Weights of a small GPT-style language model, trained from scratch on English Wikipedia: vocabulary 1134.
MLP neurons of a small language model. Each row is named by its layer, matrix (up: input weights) and neuron, and shows model dimensions 32-127. Each number is 128 + 32 x the weight over its row's rms, rounded and kept within 0 to 255. Numbers have three digits each.
Before each neuron's rows, "fires after" lists the tokens most often just before its 100 highest values on Wikipedia text that the model never trained on.

fires after: " h", "y", " sy", " Y", " H", " ch"
L6.up946:108117135153155118145052156127090108159100162100121138098102121114129203155159142000156113132174125089117157145131070121093136133044152117132192118146125139084131071176150118110121090145046120178141114177134104125129092090104142131214079072118134093102065206130120113112110173174198126149

fires after: " s", " S", " f", " b", " "
L6.up1020:122181084131173214140138152121084100077060145132056084127150166166116146075115085167167145202140117067175125155147162101155062135164169120109128109128127173163133196104097094158110177186134119125061145126148076138077127129176123071103069144133090144124089148061116188051130092160092114054

fires after: " A", "om", " app", "cc", "A", "he"
L4.up1019:077121114119107080147110100165106115154209164134166119133099123113135084135135090104120123136123125131129131104132135146164116130106152119150090144137081159058164164085167077147069124122125191117126103123132188131196127126145119082103126104152132097119192105158119118126122118160147113118

fires after: "a", "f", "o", " inter", " e", "p"
L4.up619:158088144103127087113169162145069142166173127143191134097203081091115194124139077129098180135191114135136147131090083081085085185124214143128138102113144167109109102143114088123112113144142107131132117139107128115209093231204180099092107115103132139159131120096106144138134129118066168109

fires after: "est", " l", "x", " L", " ch"
L4.up1012:123163076131141143153048125133103117119096096135147105119153081059204136133179143145137104149151176177119143170090134147096151103121159134135121164118100122117082101137179128143130150087186126136184154124162130107134114066111123156129148106115095092129141121155110091185160091064122181095

fires after: "v", " s", " off", "ak", "re", "act"
L4.up622:103154116135141191045135086104131135153098174184131101161095084148147095115118091111171126148125097147155096179140124139112169136107162123108119079110109156118174157137101121125163165075078095127115094128134162116108125122132162083168125128130113081172149165146030123135109140144148097131

fires after: " o", " O"
L6.up857:076198123126153123105099123192131134086122150169089083107180131177128157061171139006176155122068176130145107145189166157112060092144126105137102116100128151098163210144149118211126174118113110119159111128074108115106086149125087097097101193157148144133124136159170111156126117115107128093

fires after: " W", " Th", " f", " B", " F", "f"
L4.up222:139141116143133150080185153078095160151171146121157115138172099144188126100141177130127143125101114116145077215132156149125123123100163102027087115171175156101104081099112187155130140126107080098193125132229141129091137150156141140125122121160075145133151109099145068095167135207089143122

fires after: " j", " f", " B", " s", " (", " b"
L4.up308:183169187166144164152111165160094190106168130110098137143090110092161121110134108177120094158100122166129125111148115077138113150119165163119144134099156114128185156135113123133193137141144135111117147131133081084144135151155124103164142119145173112163138150121145082131133118154120069086

fires after: " F", " f", "-", " G", " s", "ime"
L4.up51:153140179138111136120120161137153115154114134161101137124098106097166113109117166102131139090067112123134160118112140129144142124143087193022135099158130066152088164110196115086144105107092076129111173111078138098106140106086163127246151167094133128146142112123156095199115154206157125130

fires after: "n", " P", "ap", " Sp", " Eng"
L4.up839:110151093150149104123106095089154171129103114113123140127172083146180101100109068063117128134122141148128086131106122109128185107175096137121135132163117150074104140091092140178167149179142125101145145139168115163203131100142108176159123149153135050188046150133119092104152110065086079108

fires after: " a", " A", " s", " S", " K", " in"
L6.up908:172131201105138153145187093138145119097110122088143100169146115166144144110111060093110155107184104102138145076153126168146135099143098088122121074184124145050105188082130159116119127129118111133102102130136112120177090110093128154086141118164156117156124115087142106144122118135150196065

fires after: " p", " P", "p", " spec", " $", "{"
L4.up964:119148134076087107125138117075155162132146114088101177153164078129082108102076107138084097207158085044104133145081144153148091163117136125103156073124103091159141134060107127169134194144087193176153168153198099097136152144110106107150133129148137147102179148153128138079139089104161111067

fires after: " one", " most", " inter", "en", " more", "ab"
L6.up257:101106119191176116119120127066085089116110089072103142098139125112137136171142098143074125054134129150148117177136142099112106110144193122072124131088096065142124103116164133042199165129113137085085125100117086079132175160080113101113152137159124170110162129156103148143173122156065111095

fires after: " M", " D", " N", " n", " W", "f"
L6.up540:114076153124154109164118175092135114170091120183116090119086146106114170163151123099156153148169139148013203153128107121149142090124129119128098171144118114107112136134140110169143139103117134154113128144120142132097115092179132120115153186123179180139111135126123101123173160099154105093

fires after: " L", " D", "on", " n", " an", " An"
L4.up898:131084123133223118190131100131128087095114154087104165139130155119135124106168094132127054122156161158129082196117161139136070164109119107124115088144091185101102153126185147078131111135122088038128151145144065102067147096143118158099083091183085138119098130094101140103156136107161211111

fires after: "g", " d", "e", "ra", "u"
L6.up136:143173152132120128052165111173139142099154142167138157163146102163150108076128142109131111140191137087077055104137145148151111128165184140176162113110091086119068154137086134136138124138149101090185105081115196063136130122155156116082066182108116168089065077093162135140193123154128189149

fires after: " T", " A", " H", " O", " W", " M"
L6.up963:180079111139074136161127111098172110123134104207076053078134153111182114127127128061089140163094098178049113145104153163121093148179106129126138143120136104036081210139096129129111117104104130130152158110125161146145137101162106157132127191162149134182045119096189183154211112081189067126

fires after: "v", " v", " prov", " comp"
L4.up342:116110136129169205119117134113064149175159065165081163127187109126122145190109119124156112156048191156130153143105100175116125078134143140075143158116132147133113128113157059175098155144125172138098081117136104097124126153109179059188147147118180147188149106088110228153135065184092098111

fires after: " ch", "b", " l", " b", "t", " J"
L6.up723:124104138090168108143122140152082129132097116156152155107125107135129134088117069130110087191097138142157114120152128066165111123073133111100100150115128114070145075117093144143133101133133171109124128138106101178139132126153125106126121105165136144127098090115126196123202138115149182103

fires after: " L", " l", "ot", " M", "in"
L4.up860:103101140159138192166094086125168117128091142160168115126116172090143144090150149116105105087162145137141133131127133114141038179070127081168033148114125124134163117178139160121133167122113102099105151102149123082125144166123176118171103076122052126070130140142137140128115084077154142112

fires after: " ex", " qu", " r", " (", " was", " re"
L4.up1:134157100171117133147128071179166128105108138100169111072069141122125162136128112070118110137140132191169136143140134132165116098162165148181159122125156122106128116114119099101181126173132129135136109213189098157143124163116242107134130065143115090122150134083123097113140119134178124146

fires after: "s", "in", "e", "N", "g", "ch"
L6.up766:075177131129159159161115060130121178157139140135179121110147151147135129172152152124096114072177116133123114105080146152106062147114168125146181117129179146116041107150122067094080073156147081145097100198167106125222135139109108132167094143088108140127109147106162140159106121215091123141

fires after: " e", " in", "-", " d", "on", " un"
L4.up540:166086100156111227115134122129135114066119103077104125100096103128106128102116161112168104174151106150132110130118066088079116129118188144154193085126151150062127142134126127085181146062121131017106148094108112150100145110212107145156130107178154121135126141116126196104133138136181090118

fires after: " S", " F", "-", "S", "f", " U"
L6.up388:120076198141124105141109103170126119149136121111209096100165098173128143141111134095093157115065112107063116167139146139144187140135148156129030110183125151147100134137113125109101131103135230094148131178096149152116111170162147082064138156152169133091155067158155101102164128194171143133

fires after: " St", "ou", "st", "ich", "h"
L6.up940:129088104100171081154128129116096116107118096135180111129074194194159101129135123137104120140124206132145135174134187124107150094114124125104125166095093088134064120136164127134104185130088159112136155178135120169104124148177119085148085178142079074138147159120129120084136113161153171158

fires after: " f", " pre", "f", " F", " ret", " qu"
L6.up1022:093168122147128172166126148101096119079085186108066181160112079153192101185080075078142135080115148100177077124119119133128115163117109167097133158096070104090174148155044123132141131095128122097076114162146112135093180137130147099127124117103117102076152117143190122196162112090154093156

fires after: " in", "ro", " of", "a", " de", "o"
L6.up744:103041117128129135138182186165120150162133073173114146098163073130159075120146136160113137119187134081150158164155155203070135154092169144132066098102121121119137118076155078136106172127091107134129179138157139116149153121094194125153079119129171093118059145149069143136122088114163120117

fires after: " for", "rom", "f", " f", " p", " dis"
L6.up527:157147138194176149147156143147145128128109103152123160149166151115117160172126138123126121052152199168074133116094113108084147088114211143085138123148124200130119149107101151102120140128161090143107150120101118165086161125132156084138149154130145144168119126160187086112126088151124129098

fires after: "m", "em", " im", "nt", "in", " Re"
L4.up812:140155106123139135145176126135129148132114122131119122103116179100140165087133154057115124092188162066089132208094210130138140092083104138105173156099115174112160111124132082118165147162146114109103184120119128171140088126102081127138072160145109182140165127085087118147148129127122126094

fires after: " t", " ret", "-", " T", " the", "th"
L4.up135:145122131120178126126139123139126146119112110111096145097091145120130122150124137120129114190084133139137132150082117133146146170149128148172094191083154143091189166129148111123083086094169145093099173147103099122139125082089117107096130119178153114178128102136097167159103069141192139160

fires after: "201", "198", "202", "199", "w", "200"
L6.up553:153135084107123142144096090202127110157159130130104112140143150099150146169159153054131101173109138117107190171184098134107095133203141159174139143094112090184159144104085059165163125150123127151103093104106072129145121151084151120126100099083156169062141108105142121113163109106174124141

fires after: ".\n", "\n", ")\n", "gh", "==\n\n"
L4.up901:124145150085098143092132158075126114135110134140140191159124124201136118110192167158164116110124064131177056147117132090112063115128176119143119154096177156144183095133121084057098188130178102097117130152120125182121122130140109090145127109139129205091107156117174206126131105112151081116

fires after: "al", " L", "a", " R", "un"
L6.up865:160117134116166198176061101157158111156110181109162133172161098126236112122159136149138151044113081089134095135136136150119158112127134152089181189105111061110121077104095168088098127144094145069080153110112122170119089139150091144097189151125088098133148195162161126102149168166146101147

fires after: " part", "at", " Part", "ograph", "ic", "am"
L4.up829:151115067084111139084155161174058114096141162084112106118169165091130128124107093131142131072154091138161103121120114130157162169108147074138176151124118139141183111117137117175103169089144132115150153188082093116173115111128187090141140121176076074131147124135185159104176115087187139121

fires after: " d", " D", " ad", " Ad", "om"
L6.up536:071177075156136140128137171150069092111135121104152054176170143136155118101047199143100063071129102145090106135154146128154127128130152136100113143093127146162084077138136080114123113140158091103131196130130145088213107104098150146105167108111185116144092064147101158078129056157116155184

fires after: " J", "oun", " st", " St", " At", "t"
L6.up146:087084170113163144098166190155113094135132090114151106072109134172097104154165173073109134169101094078140136108156185097152102119124136090154105165147135114123078124109063075215114112069195158122199122101210143101087125121097171117059096149155143142135164088133166143116140146154119174180

fires after: " or", " o", " r", " Or", " com"
L4.up257:101141200072123166140094079156107112150074121103183113111132177102150181119101187121105134058090205117147100133110155157130129072126113199155113158139161118179169104130157163123151102119123120042143136161136081124067127119063157152118161100141158102140123097149135176112141121135087132127

fires after: "-", "t", "st", " Car", "y"
L4.up89:174137131120093176149096128157207174133186125085180118139089113115148138169105130131166110093084101155117144072178152155105110120147101118128109153129132142106168108140175141134109148121141107114132153127091126088023138183088160080089080142118105086149138098152144167114129107126159139099

fires after: " n", "l", " Col", "el", "al"
L4.up763:120125111163121107125156114130112215103126150141087129066168115098127113107135099082078105155191131164095081134112124090096133127090139130181073133109108162135152184060087121102124101141102049117121150142179154143133141094111104116133107114128107146113128069101069107073162123097149114119

fires after: " v", " was", " V", ".", " re", " |"
L4.up259:137201103123164190140159121126127126130146156092124161130141100088146180175067076138162141145114129145150129111060119107124157080146145092095171082099070190083131144117142131102120058083074120113204153174163107120112104149172139127127144165143135130125060103100154072140152100108064109145

fires after: "C", "P", " in", " Col", " at", " of"
L4.up407:117161174114116168086137159099084195155147050188109099139175091220129137154126150129112110112091162134165154127141136136203132155147138149127105055147123112134123164115117185158069125122117104159125117137123091136110098114111120158175098119134104105118132129146146129084132126102146107131

fires after: " c", " d", " des", " m", " al", "id"
L4.up476:105100143164142107134056163134173130128124168154095113108092182141109088097131111124071164079147169144140109166163162090165104128131161062176103122093145091073133103148101119099119116128130148125127181226128126092109130105169139157164156127146174077134145124159063188136117100109064115147

fires after: "l", "al", "if", "el", "U", "ur"
L6.up542:056160076159126113203106090123124119143133097151127155110140139073121081130121137132148138175089106113120160116109126100078145091137137136130033131187110111123127125149192103106113122155164159126141144112140168101173055116147147162095114096067199078162175146161139098149137092150149112144

fires after: "l", " Bl", " G", "n", "r"
L4.up906:111207110152117093130132139219133119155110163098038155084155047175094156178087161132155119100189104120154140112137180124192127105185108135160059164180115108116128147119147136113073126170171125120126180146160108127175121114107160134088120130116143143121100119114118157182122163116096163141

fires after: " S", "c", "C", " R", " O"
L6.up139:144122196175148116118109088124088157127147138071162129154109097160123128087113107091130169162091114097064142142144142141127114134143107099145101129142145153152137142136133120169165140112113171154057128143083091127133195065117121168102172130169076111112111133168151098193113121171179096144

fires after: " the", "\\", "-", "===", "t", "=="
L6.up841:145108104082124120098199126132160100108086087149102073179110148110122123101173129141111114128166133184138159114122112161133149119232104103172144120160105131161089139135116156095122117058180128054188167141155087059108106130084183130147174138151141202115121165169192111168119120070181112096

fires after: " e", " M", " m", " ", " cont"
L6.up774:168147061096191131119094138107099142089148188115141138144102185128106108106149098134031138139126110131118142130163088089173138126174112105113154126104128097101150125153106118119098121116148057136078104144114128149106112084108140147138124083129087122122092121143134145113115131139153065145

fires after: " in", "re", " O", "id", " W"
L4.up904:199107193088135068109063145157108124115120152116171146153107176141138142145158155133157118120104103147104113220103128185114136147156094129145141135113142112060085116144152104098119139144155112096094117108131124173141121141054221101132090043169163137103145163126108126095092152123103150080

fires after: " to", " In", " off", " D", " P", " l"
L6.up992:122110127074136090183117175111101182163129195146131159092179112123129092076127188125130072104164129162132180137105119112076126102156145127145107158144165142093145069125095140103097089132135126082124197146145180118127169127180142102122181099117145115108100118132116094157153104125151197129

fires after: " man", " m", " st", "i", "ort", " d"
L4.up846:127102118171124098143084076127095116077190094143080149124114123151174108094165121153100155131090120172162094171100157124164109149127134133156143139141096075122120132163146103168116113120113128129078092140173177116106121126098152176142112181152126188116102179138103127103084118135138152082

fires after: " |", " N", " R", " Sp", " P"
L6.up505:119136146166106128071156147085155142109071133101109139209102086141148198169165118079103089110103143163169135108107138170147169128085170154098102125171074099150105107217133081066158163147090109107113113087087141102153182104130111078153127127176171112078121123060136146110139194111159143075

fires after: " J", " m", "iss", " M", "M", " im"
L4.up981:101107162084110069119120151077108155111095151141201057085150155157136147152132112112105097083123102167110149090087147086100092108103138124105161156174183111133128156149153131191130126071100126128123158146125136110128165184163144113140137123106102128103106101082135163152170135174112126096

fires after: " ch", " h", " st", "y", "h", " ad"
L6.up797:089123119180120220120143172154148085122159115142106054130121120147135186143129121132086137028124107122150123159152124059123077111116193098137128122138106112116149068078181159187147140116125187150087141166186109093169104139127093101141141123163197155161139142161134141122151121131113185169

fires after: "ab", " c", "-", " st", "ib", "ang"
L6.up853:145209097130138149125140139118149105118189147087113109168111128133162120178136087093095173111120076140120095127131147140151158104141141219072116115053138141098074188112137125127139096079109119132147106108148138137101159119120099157181148167147162066137158094150123124128181156157062118137

fires after: "-", "y", " sy", "ootball", "ab", "r"
L6.up215:126154172118097146107104197126146079152097121157115134132104121109170129100124115109122129157103114163080137134106078117094133147127141138100127084162128118113144144151104148121189090157075091198084157157138166057106095193169142118164141141159090155182159111119120140112142099120166101157

fires after: " d", " a", " o", "-", " A", " the"
L4.up21:091123162135099080155168161126136157102164142172153130118095167145125193092127099107146104163129115201093108110074144154086128155133133117147148125073169162143119136134163099146191107139131143105097119114158080123148166124125125104173149079211155121118143087046102196087066112129145137120

fires after: "om", " At", " app", "st", "a", "cc"
L6.up413:118116174102144155135146118163131130138179133126117126134127131184139114130168152162143159116126145112077155115195162167111106145125145117149122106108140176047145162114099030142123133119120079150127074120086124156124087145162144146124060090138164123077157034174130118121122126099158137135

fires after: "ar", "ir", "an", " the", "ad", "or"
L6.up618:135124115149076158114152103080133086149129136106134131087123136152138134138167130120107129130152144133101145204145108113130109122134162127120063116089155150154114125140167172159174132137180128087094144110123153159107126155076115093115091140049163102221166112099105122147103090106190136147

fires after: "it", "f", "or", "en", "n", "o"
L4.up794:120167063124099111161135161137120121111052122090126140160102165080132109083153103127112119123120173123031162120086078131106081090107208064066104151134104130156137115125102163136073094119133106147118156086100139146162106125114098127165154140158209171125151150097124180180113127102126120106

fires after: "-", " f", "es", " e", "s", " h"
L4.up592:100102169126078114098105189155139139096132146102158150116168070069176171147090137138123060137106108084135133101133186154078156126154150162135129118173122148144097118190176126192143116143133090085117159113125139122063114187178139152120161095166147152142130126145083077115177153115142129069

fires after: " m", "G", " G", " sc", "g"
L6.up61:137103113167083146102131114150094140112134105103144115163087165107130123158060146113107112086169153097128154084142139156101163186150151126162113172155125093143080167146114143147146126135080140166168116127186096107061143114098159126169209131103133159135115162138138117140110163156152146067

fires after: " M", " Can", " Comm", "ap", "c", "ol"
L4.up5:123123125103143082032109101087072141137124140160102130140094150155121114152108102144114158141136142107138138139129100131119152139163121165121123125141189162160117146064140136134155137156124099146169153200111098016126147161143076078138167187138071064127144103128110078123135139049096116125

fires after: " comp", " st", " ad", " P", " app", " w"
L6.up697:165126195077042107083214121132131080093113097146127088099138207119089159157143140105130120057121110108144152135116113143124117142112119148156142107146099133129152186103106172119114165111162102133163140140121046048118160115114148104102141133114140131123077116144090161133115108135133164191

fires after: "a", "h", "o", "he", "ot"
L6.up803:114062113088188144134109130190106113152122155127110096141141163158130170156127136132125147154095112167094098125084118126126142115106111059149114138057138100137089123099122182154131153144132109120122096095108132108137046183080157060144091178118103162098126140053150103160114156114185136098

fires after: " c", "-", " d", "c", " th", " a"
L6.up295:113142155093142131130054130107130095092118109209124119116085111120153103139116137120113129189102162144169158072191080053154139103127106089121111077151094148113120131127135145077109147082136113148138165147137099100125122134138120148147151103169108159110059142086126129099103151093168070110

fires after: " b", "-", "ele", "ann", "als"
L6.up672:153087135095166216135127131108118063103141101081147140176088081162072115154095171131182188124167128079164041138124071134160134103137146112133160154098172171116146145126121110161154130126141119155107127212145117085159137161134123120204124088138200091119106111153115101081139120153129113159

fires after: "ig", "g", "ic", "ric", " g"
L6.up798:144128077093128160079078123164144107051103108103118183159121154131161143137106111071137160095132138099130073125177104163153073108134134089111175117123125108158110121111069113081151107133142131145114115102139102169154116089155082123151082116114129159154164087097168168129129138175156164098

fires after: " was", "ed", " ex", "y", "er", " t"
L6.up180:141167130147109161148055147130091191160124116071121113159121106159160119125137182103131167125116154115098160148112119086136150195071129157165075189129069119095118187120125168141117113101182126116074155189151174154120175126091168127081120104153123099138108134150137109118168133189118111171

fires after: "at", "av", "ol", "ut", "att"
L6.up178:205134143112097131094134080178134117126141159145110163129176117205131076096190198081111159100147107143154155131127124134159128125109115165159130142099105127154106156064115174120123099106127093127097111144137132122141150167157114092156164114168138126130102112145145093112120164209119067113

fires after: " R", " Al", "ur", " Ar", "ly", "al"
L4.up848:149100127129152108162124117141118116149074157114108115202122158084145117089171184147127139085141122161136161115124164179103097135126163096140076145178135169121131175148077186124148127128126126139136191080198125172106097130138134120130133129122088118134136162135152085172127109191159133190

fires after: " an", " a", " e", " en", "est", "n"
L4.up507:115111201163140108124135098145130095116070119119152042129131121122187158093169148154078114159108173145136110132130134126139102134050141140093128099135136087124128122169137118156131103048146113167184117112154121153136160088058145160122106115159120157115105141100043166143165131087096075104

fires after: " ex", "x", "ad", "-", " en", "est"
L6.up371:133124118162088146130178119119162131076114179148192116101147131138132153103071123199145127109084165135132136171088080137103124075093145124086121145147111133141151134150172097101101133051170103127133108154164134129074175105145152139066122112145160148144152144204182102128109097138131089111

fires after: ".", " O", "in", " al"
L6.up454:208141161117109126143166114185096144153129076101099135183101118156138106139146152110031167097146149137130148096176184123159157127125121138129157102079086169089168094053139071149103112128075161158185128126143112090111142089035126170128110070119115099127122081120152101082110118138159100145

fires after: " (", " \"", "-", "|", "ver", ";"
L4.up957:094109081108117129112135043113099119094101116107174138137091103109089129152141106085148081144147124127126155135138134130153134131097148145160096187116095147101097126120114118128160115143178156132225147166201137091061142185070113098114168092121140077122112195092091214098156126141158082151

fires after: " s", "s", " in", " f", "n"
L4.up629:182127178087111141141140142148165132074089177124103108157157137108088158109072143165137095156105127144130170087168124108136116135194151074126061047186189114085115121109115145160105143200123144077111121119132189096076080192126120105151117115147091153144144158095175178111121120107088143113

fires after: " T", " D", "T", "ist", "ect", "A"
L4.up82:124052117126073154159098172136117120196153156112150131103091157144111125093134192119142156124137115158149096176143177104142188171108097110122088135219124115119095111092077122071109133144107113132127097179126093088147108172100090059104111103134156136161180125068142124107216100094147142151

fires after: "f", " F", " |\n", " f", " B", " W"
L4.up277:155071112140144101116090129117164144117158106145214087213085037134103019093063078126152160094135142129091102129103111147142170142168113094084108144088137114126086133111163134185118102113133140077179161129212099094099131073142146072179149133073170141140148089129147126086168106164087091174

fires after: " in", " Col", " inv", " can", "on", "ol"
L4.up701:115172082099106145145146162131111108113092152106068169166130148197078140125146099148111124075138152081114185104165135172148143105146157166150103169173191084121108166145124137141143097155130128077138093136151122138101048166067124105089122144090086096078143156106113204107125141118193086137

fires after: " l", " ", " $", " th", "$", " h"
L4.up815:136150052140118104175119103064208094102137112110156117168247186120137171126136119127109042132132081110131159087225151067120111102150135115173082154112089089128080113121172155143180079161168114157175115168156129188087171092147115118148154124080169163110186129111172133136152151101110106126

fires after: "at", "olog", "ect", "ic", "ch", "y"
L4.up100:156108132106147166060140158098113133057159119158090150091114113105140117106135170061168110078130135130114187087070096102134130157127151102129129159119112075055085092140165172090088140124096157136085121094173131106131166144154147106138130097108122135065148059149102126188101136152133111064

fires after: "l", "om", "ig", "er", "el", "ar"
L6.up35:093136122142121146087125154083155154139092107125197146183141152137191125118155136114101074120145166133138112145160133151069103088106110147117035177093110165094127185073114120124077160175144117136134107099113105116105118132099125116153124126064194165128172086134095101163079188116130120157

fires after: " the", "-", "|", "The", " |"
L4.up29:087115178110090093139132128089078130033103119121152154118110114105103133161212116170111118175127098105185129225095139093090142084147139032119117100165120067142077158148115094165213134073125195073139169161151153177134094177046124096104158138123136145135152134090136111077178119123181140085

fires after: "v", " v", "b", " V", "ic"
L4.up1010:053120101126133191138109170143130133155133115117101138146146075101108184123129127124191085132139155107120153159160138161193172141163142128127145131133159121182174163159130098107106138194133069114121092178125136088077100108217134058164145122114184141087169066098177111124143156115103122160

fires after: " G", " g", " sc", "g", "c"
L4.up782:155184142222103195084117158163142105138130097067150162101153136128095125134094087189112171183101115072106124116113113184134113144129143077178157167161153067150158140152136176164137145171092147103093118159148103145084135083093131066133115108130139165133120152080153097129131115177077152110

fires after: " N", "or", "i", "c", " M"
L4.up111:162152143091142135119167116084147130135081096173122135115136174135107142163169158109086125090139174073050100172136163170125116140103147179184100134160173101125162145129123133132101177056163153150151140177104057101088133180118132144149118130133064117136138105125144094166094145095119169139

fires after: " A", "th", " M", "M", "am"
L4.up214:087168139115128093095127123072146125126126125214151073110114155123171127133090151167077146114150193134118171082123133102101143135109121124162104086133192161082110102178126129166103088118115110115092150092087140110114107113074099135124183174129085131138088118122103088134107128122116124150

fires after: " S", " R", " Y", " O", " through"
L4.up372:119122146173165116128091104082195114149117148147188144110116089128141136114145182102139171148088161161103170141150175152128133080146117152117093065092121170123153144114146114126148101085162137120112141116170124109101132168086109129179126102220141111044046082088127134094155144176124151120

fires after: "c", "v", " D", " ev", " dec", " ex"
L4.up1004:144111143101142155083116136142179164182122127112117117110141125175134135119099133146111155144048126138155124123143101157153133126137113071108161130077117133140083099156101108161143064146101134103142166112151114029158102107066124070141088099133196123099061150149129148135114147167094121202

fires after: " ent", " con", " in", " In", "nt", " O"
L4.up849:158148145165151085128103130187109119200120132173127138156202138110149134132110203115137078128112171093121119158107131144097148148186100160073185098089092132099112046136113136147112176104135158078139156087123108167155150128038152187126165145134048206138090135164121123130119124163151179147

fires after: " R", " P", "R", " rel", "u"
L4.up446:087090157161120156148141158133149117193095053097149175106107123144116116154140207132128075145136139105157113107156071178148110179126092124114129148128127098101075127161175156091061115129100092146148143094097141101177157146192066124182089142115168109063132230136152132145098134119144113096

fires after: " d", "A", " o", " A", "y"
L4.up459:128071145109119097117101148155125096105089081150105204146160144112105190127095147071134175184119119172126105107169182115053126183093161106136182131152122093128109177152176139157134095120195084132071159091105141020102092123086179080101166122157132112131090155131161121148111139174081127058

fires after: " m", " s", " M", "M", " n"
L4.up39:142163090103091143094166153067096151035105114128104113103110152151171139107146167107124127195081096129119143147109114134090170183135133140127121126162163210171133093117130129138152125087137041169088128075135150182136131092150118065165137101156133119124167123104147107125107211155135116110

fires after: "y", " l", " n", " d", " D", " In"
L4.up948:078093183091084107149049099094137092105108124142123134169142150129125169119142136122150131173059124112136081106159173092120094160120132145133072123091132172143168147146180150059147056127107159135116100154088114154109138140162068107161097199124097122121111066115142154124138142128134157134

fires after: " m", " was", " ex", " be", " "
L6.up718:126137107169154121106142094151153156081090149119120148140096159127174153168119165096106113168067130131142090153127128142134165129176118176129112105127118204131154106122113123102115143104235117128120070172143155116135143180119110149151109130088154104158121138138161085116161077177111180165

fires after: "b", "ip", "30", "16", "24"
L6.up831:115113207103156118145168158136152159134097154191113102067146071111129122111133144115123136123091166179126166177083069156176138130119103153065077082216067126107126135120114165136109120158141117120111122189099112102164084100089111147185108145110121184141133107166103078092156092113119159138

fires after: " pro", "or", " Pro", "om", "f"
L4.up18:093116076142137153136115120121142065142122123123123172141140127063170110067175168154114150079056137151093169093076134189119124118123137114121081170050135132151121129145102126086142112127124067144119090128116069157080134146130148148121161146145167075129130114085058129176199080092092167146